config.toml
num_hidden_layers = 14
hidden_size = 160
num_attention_heads = 5
num_key_value_heads = 1
head_dim = 32
intermediate_size = 448
vocab_size = 8192
hidden_act = "swiglu"
norm = "rmsnorm"
norm_place = "pre"
norm_eps = 1e-05
positions = "rope"
rope_theta = 10000.0
rope_fraction = 1.0
qk_norm = false
attn_scale = 0.177
bias = "qkv"
tie_word_embeddings = true
parallel_block = false
init = "normal"
init_std_qkv = 0.0395
init_std_o = 0.0395
init_std_up = 0.0395
init_std_down = 0.0395
optimizer = "muon"
learning_rate = 0.00483
lr_mult_qkv = 0.5
lr_mult_o = 1.37
beta1 = 0.95
lr_head = 0.00621
max_grad_norm = 0.5
warmup_steps = 200
schedule = "wsd"
decay_fraction = 1.0
decay_shape = "linear"
final_lr_fraction = 0.1
batch_tokens = 16384
max_seq_len = 256
doc_mask = true
train_tokens = 147400000
max_steps = 8997
dataset = "wikipedia_en"
MLP neurons of a small language model. Each row is named by its layer, matrix (gate and up: input weights) and neuron, and shows model dimensions 32-95. Each number is 200 + 20 x the weight over its row's rms, rounded and kept within 0 to 999. A neuron's up and down rows have the sign that makes its largest values positive.
Before each neuron's rows, "fires on" lists the tokens most often at its 100 highest values on Wikipedia text that the model never trained on. A number after a token or word is its count.

fires on: " I" 16, " \"" 13, " [" 12, " and" 10, " " 5, " dec" 4
L8.gate35,198,184,214,222,200,210,158,182,239,215,216,190,204,225,187,204,212,193,183,220,181,204,196,199,158,157,177,200,156,180,188,237,189,200,196,155,204,207,203,218,182,167,162,182,206,204,212,218,178,169,168,153,220,217,200,193,210,195,248,213,191,219,199,208
L8.up35,178,201,182,196,212,229,203,208,181,211,195,243,231,222,202,171,220,236,271,180,228,220,191,204,209,209,205,212,195,169,175,224,168,172,211,181,206,200,205,216,204,177,203,211,211,158,203,237,201,209,186,226,189,187,202,190,190,183,205,227,222,216,199,223

fires on: " an" 85, "oi" 5
L11.gate117,218,211,217,192,213,205,212,198,223,212,173,180,217,194,216,192,233,197,147,208,171,211,207,215,211,187,201,211,191,197,163,195,230,189,191,232,205,192,180,199,221,182,184,196,229,171,220,209,212,207,173,206,204,192,189,215,223,179,183,175,210,193,209,205
L11.up117,171,174,207,196,187,210,206,234,208,215,178,184,221,182,176,174,189,229,172,184,210,192,204,176,192,215,196,190,238,201,225,203,197,218,211,200,213,201,191,166,208,194,212,199,217,174,210,227,198,232,208,192,180,204,212,186,185,213,196,211,165,195,190,246

fires on: " at" 32, "\n" 12, "=" 12, " for" 7, " of" 5
L9.gate410,212,200,180,207,179,175,200,201,195,199,167,223,196,215,169,192,165,219,161,212,212,198,169,208,177,189,211,187,202,221,203,199,220,197,171,187,184,185,208,184,199,224,190,215,223,184,170,183,197,164,240,203,187,191,203,203,178,246,180,221,218,200,195,171
L9.up410,161,203,172,212,171,185,203,207,216,223,185,193,220,241,201,177,149,203,184,186,220,196,212,197,192,196,200,230,200,182,180,185,209,175,215,232,194,194,193,202,190,214,211,180,201,193,164,178,200,178,230,224,208,240,220,215,193,206,196,202,172,231,198,162

fires on: " p" 52, "p" 15, "k" 11, " fa" 6, " tr" 4, " " 4
L4.gate221,209,201,215,177,207,179,231,208,205,196,185,190,160,208,218,200,238,170,167,231,186,223,213,203,188,156,198,165,179,256,232,180,189,203,214,234,220,237,206,190,213,192,186,205,168,212,203,221,206,201,246,179,182,201,194,185,253,179,232,161,208,191,212,187
L4.up221,207,192,185,214,247,215,205,225,196,207,190,219,210,195,209,190,209,198,181,183,194,202,181,180,250,159,202,175,201,172,235,202,225,194,188,171,188,194,194,223,177,223,210,185,216,157,190,246,196,172,194,215,198,187,215,203,200,209,171,216,205,200,220,190

fires on: "–" 47, " mi" 12, "ed" 7
L11.gate133,237,207,189,202,177,215,192,211,217,185,244,217,221,177,197,202,193,199,163,201,183,156,180,226,206,209,182,178,187,178,211,225,235,243,203,181,185,193,215,206,223,179,185,199,197,212,175,185,198,199,194,221,202,209,198,163,207,186,201,176,200,204,201,210
L11.up133,171,231,186,210,203,182,184,195,222,187,204,219,189,175,200,199,198,190,192,152,212,241,192,208,213,222,191,205,221,174,181,148,176,182,218,218,186,242,170,186,202,209,209,201,219,216,150,200,180,206,200,170,213,215,212,197,190,177,207,176,189,194,214,207

fires on: " of" 15, " as" 14, " |" 13, " album" 9, " \"" 9, ":" 8
L10.gate370,194,164,184,226,194,173,169,199,178,206,222,190,220,216,218,196,186,238,177,186,225,215,173,180,202,198,207,188,183,229,196,172,193,217,200,203,227,183,262,204,239,229,209,187,188,191,221,216,185,176,213,211,215,195,207,170,182,190,214,218,194,222,181,194
L10.up370,187,196,168,230,212,222,141,205,172,182,192,190,185,220,192,198,214,198,190,228,234,235,213,237,252,232,191,165,174,207,207,184,234,191,189,192,192,203,232,232,225,222,218,217,212,201,220,190,171,192,225,188,188,192,237,207,226,181,220,208,183,217,210,191

fires on: "=" 59, "-" 7, "ani" 4, "." 4
L4.gate144,189,179,197,204,178,200,226,213,199,223,212,205,186,168,211,216,211,196,193,228,211,203,194,198,182,182,183,146,228,185,212,213,208,200,219,174,234,180,246,214,210,210,216,202,209,207,204,188,209,228,192,201,209,238,234,180,202,223,212,223,219,210,216,163
L4.up144,208,228,204,182,186,213,194,183,177,230,205,206,182,239,228,190,188,180,208,210,173,206,196,207,182,194,159,214,259,236,241,201,194,200,227,228,207,200,219,207,206,224,168,222,159,207,205,198,157,205,199,202,188,210,181,205,192,217,181,200,224,198,226,184

fires on: " =" 30, "'" 14, " is" 7, " int" 4
L9.gate444,198,160,203,222,227,217,166,216,200,201,187,183,237,195,189,203,189,234,175,190,235,238,176,212,177,195,203,200,205,193,176,213,198,175,168,199,187,201,180,234,227,217,201,230,215,222,164,167,206,205,185,186,195,181,203,236,210,188,205,209,225,196,184,196
L9.up444,178,232,224,203,208,206,212,202,185,193,215,197,171,209,209,205,154,220,190,205,175,226,185,201,167,205,206,202,189,223,216,238,197,218,203,207,213,204,204,198,184,204,215,197,138,191,223,229,209,220,208,160,209,212,213,204,220,233,180,193,207,183,229,199

fires on: " \"" 43, " |" 12, ":" 9, "–" 9, "-" 9
L3.gate92,179,192,179,200,209,260,192,185,240,228,207,212,210,182,238,208,214,189,216,222,219,212,189,204,228,227,177,210,213,173,199,232,212,235,215,191,178,187,204,205,206,187,206,232,153,197,195,213,184,203,188,224,175,200,224,197,216,166,197,178,207,228,178,193
L3.up92,223,243,156,215,189,188,194,222,218,192,199,202,175,157,182,211,165,175,186,232,235,229,162,241,182,210,189,212,180,175,193,196,188,154,221,194,199,163,222,201,194,172,191,159,205,208,188,169,168,221,187,218,185,174,216,185,216,212,198,199,184,207,197,234

fires on: " in" 38, " |" 25, " of" 14, " born" 7
L8.gate59,173,198,205,227,214,171,169,191,183,197,190,196,185,208,175,204,219,167,214,215,186,234,170,199,239,184,232,192,222,244,198,212,175,198,290,220,213,212,196,217,203,211,216,207,197,146,208,192,217,180,212,211,224,183,195,187,205,184,184,203,201,174,195,250
L8.up59,186,168,209,218,202,204,206,169,201,235,194,198,205,194,243,194,192,213,201,228,228,216,162,183,241,237,240,221,222,214,174,212,199,191,219,227,203,217,195,219,212,190,188,173,200,201,178,192,213,210,194,194,201,204,201,205,188,197,187,179,244,194,191,176

fires on: "=" 60, " =" 9
L10.gate96,194,207,184,210,199,187,212,188,196,159,193,220,218,195,227,220,206,206,164,226,222,213,209,194,182,186,181,167,163,190,186,209,229,150,193,177,220,199,177,200,239,195,204,215,231,235,220,213,223,182,179,205,224,215,231,188,214,225,185,226,223,191,215,199
L10.up96,198,230,205,214,220,218,229,190,187,214,209,226,185,226,159,165,202,228,205,188,219,211,160,189,185,201,169,208,223,203,162,193,184,185,197,193,189,209,215,163,192,158,228,190,156,190,190,202,178,209,201,177,194,240,202,152,206,232,182,206,231,211,221,202

fires on: " en" 12, " ex" 12, " fa" 11, " can" 7, " Ex" 7, " p" 6
L11.gate244,184,204,172,201,182,188,195,189,220,182,198,204,206,192,235,202,185,168,173,232,180,241,242,227,223,161,224,190,191,225,212,186,205,174,216,221,150,213,161,193,201,180,219,222,190,198,196,171,187,147,196,202,173,161,143,173,197,219,206,202,190,216,229,212
L11.up244,203,194,185,209,224,208,230,199,211,169,231,183,170,194,223,185,201,206,237,190,170,215,203,180,230,188,227,200,218,196,224,235,222,200,232,198,217,175,172,165,221,192,220,152,223,230,194,215,173,141,159,212,190,198,192,211,193,180,199,242,179,203,241,195

fires on: "=" 67, "\n" 15, "." 13
L8.gate216,202,179,162,208,222,189,208,172,214,202,208,196,243,204,190,186,182,204,213,204,186,206,194,214,189,206,192,229,190,187,204,211,228,209,166,204,179,220,183,173,201,171,212,179,196,200,193,173,199,176,211,226,210,175,178,206,187,219,206,216,193,215,228,182
L8.up216,173,177,205,192,197,185,203,183,219,217,227,200,240,182,229,187,181,211,188,213,192,182,175,203,193,190,162,206,185,202,176,177,193,219,163,217,192,198,201,175,213,207,172,195,216,177,191,182,192,178,188,224,190,190,184,190,182,191,197,214,216,162,197,198

fires on: " an" 59, " An" 5, "'" 4, "An" 4
L10.gate165,203,199,189,210,217,181,166,198,234,176,225,198,203,196,180,189,226,241,180,207,180,208,210,217,207,212,204,194,201,202,202,213,211,196,174,212,208,203,213,198,216,180,216,217,198,165,224,193,175,241,186,224,187,190,236,189,184,214,213,202,250,194,233,187
L10.up165,191,188,219,239,194,210,231,202,232,177,182,224,210,206,209,186,201,213,186,172,235,177,190,216,272,188,227,216,240,252,212,182,198,196,196,198,178,176,204,191,226,215,218,204,191,158,231,199,209,214,191,205,205,215,196,227,156,191,196,191,176,189,209,204

fires on: " |" 18, " of" 16, "," 12, "|" 12, " the" 10, " and" 9
L10.gate131,198,181,215,260,196,208,201,198,213,183,196,188,191,204,184,224,205,213,183,199,213,237,182,205,196,200,206,226,204,164,218,174,188,210,228,208,226,234,217,246,221,207,216,216,225,212,198,191,176,199,213,203,184,207,148,178,213,179,223,195,221,240,197,212
L10.up131,185,188,185,243,174,183,209,206,181,214,203,185,197,210,214,190,164,199,181,221,208,219,166,220,225,220,187,181,178,204,245,178,217,216,207,223,188,219,243,191,214,201,225,184,177,221,172,165,185,201,230,219,143,214,165,167,191,187,151,219,229,183,217,184

fires on: " was" 44, " been" 14, " announced" 8
L8.gate128,196,193,222,192,172,164,229,220,235,221,184,221,221,210,222,159,196,199,231,207,146,215,215,198,208,205,194,191,195,196,181,192,157,161,198,244,205,213,146,233,221,212,203,201,236,207,170,188,217,163,192,172,235,224,210,168,194,181,201,225,215,212,221,201
L8.up128,201,182,186,202,213,219,201,197,208,233,189,209,186,229,161,179,203,214,184,213,174,235,178,185,205,178,196,211,172,180,218,221,193,155,239,217,223,173,213,203,175,172,148,185,197,242,191,194,198,205,216,189,227,231,228,201,204,212,215,181,220,183,190,209

fires on: " −" 12, "di" 12, " +" 11, "l" 9, ":" 7, " where" 7
L3.gate1,207,219,184,211,196,191,175,182,166,192,182,209,199,175,177,181,212,164,188,195,227,180,193,213,234,159,208,231,165,209,177,192,199,208,209,204,223,218,186,188,211,172,213,212,221,184,210,190,186,217,213,211,205,239,197,182,165,225,182,220,170,189,210,220
L3.up1,213,199,181,204,160,192,186,169,208,174,185,220,223,172,153,242,178,211,163,173,198,185,199,190,222,186,185,200,198,210,193,191,226,200,176,165,178,205,208,185,213,182,166,191,184,234,184,172,210,216,194,205,157,189,205,186,201,214,227,195,200,218,174,208

fires on: "." 59, "=" 28, " |" 6
L11.gate304,213,157,211,206,204,193,202,230,219,209,189,199,198,183,199,198,187,186,194,248,164,235,206,196,204,158,160,208,168,173,219,211,247,221,208,194,207,233,219,215,228,181,187,206,182,215,207,206,215,207,213,209,226,193,229,182,190,211,208,199,200,190,182,185
L11.up304,219,210,216,205,210,204,201,197,217,183,214,221,194,232,185,173,214,203,197,201,197,196,162,195,212,192,212,231,272,213,228,242,231,169,198,176,217,204,245,182,193,153,239,198,178,214,211,205,175,254,199,179,207,202,215,203,220,237,187,225,216,231,219,209

fires on: "=" 91, "\n\n" 7
L8.gate280,194,189,146,198,191,189,183,177,195,190,234,226,208,204,211,162,190,194,191,170,144,209,173,229,216,232,216,212,211,175,193,194,215,214,212,194,187,204,203,195,234,193,180,171,225,197,219,175,203,171,208,224,208,181,224,206,194,213,173,222,200,183,219,174
L8.up280,172,174,158,217,180,190,196,213,241,198,202,201,195,219,199,178,195,198,200,186,164,193,180,200,211,209,193,207,190,209,170,182,208,206,214,215,201,208,188,166,218,179,179,173,167,195,188,180,163,219,208,220,216,204,223,211,205,208,212,196,175,197,169,185

fires on: ":" 40, "°" 30, "′" 27
L10.gate363,171,166,190,188,187,189,193,201,204,185,181,190,200,186,155,210,194,198,187,179,191,178,183,202,209,233,183,190,162,204,207,218,187,240,185,230,218,201,217,191,218,197,216,206,196,203,214,199,242,205,193,215,210,205,212,174,200,201,199,208,207,198,208,203
L10.up363,213,194,170,199,201,157,172,225,210,172,201,195,220,222,202,235,170,169,197,219,194,186,209,210,203,193,187,190,194,231,161,175,213,171,197,191,186,236,201,185,192,182,211,215,206,220,220,182,196,207,246,217,178,206,236,191,199,217,206,219,150,214,211,211

fires on: " Le" 23, "e" 18, "fa" 11, " He" 8, "Le" 6
L10.gate33,194,191,198,169,215,199,198,188,210,202,196,223,173,197,163,211,193,177,188,198,212,192,203,197,201,207,181,169,187,192,173,213,233,151,214,197,189,172,180,204,214,151,189,234,228,192,207,207,184,190,173,241,168,209,187,222,220,169,216,199,191,197,187,155
L10.up33,216,204,204,184,197,200,207,204,229,204,222,208,169,166,197,192,207,195,210,210,199,175,194,188,209,198,195,174,229,205,202,207,208,230,220,211,192,198,216,187,225,204,198,210,210,203,204,185,199,172,169,220,221,194,185,197,153,197,175,191,176,187,179,198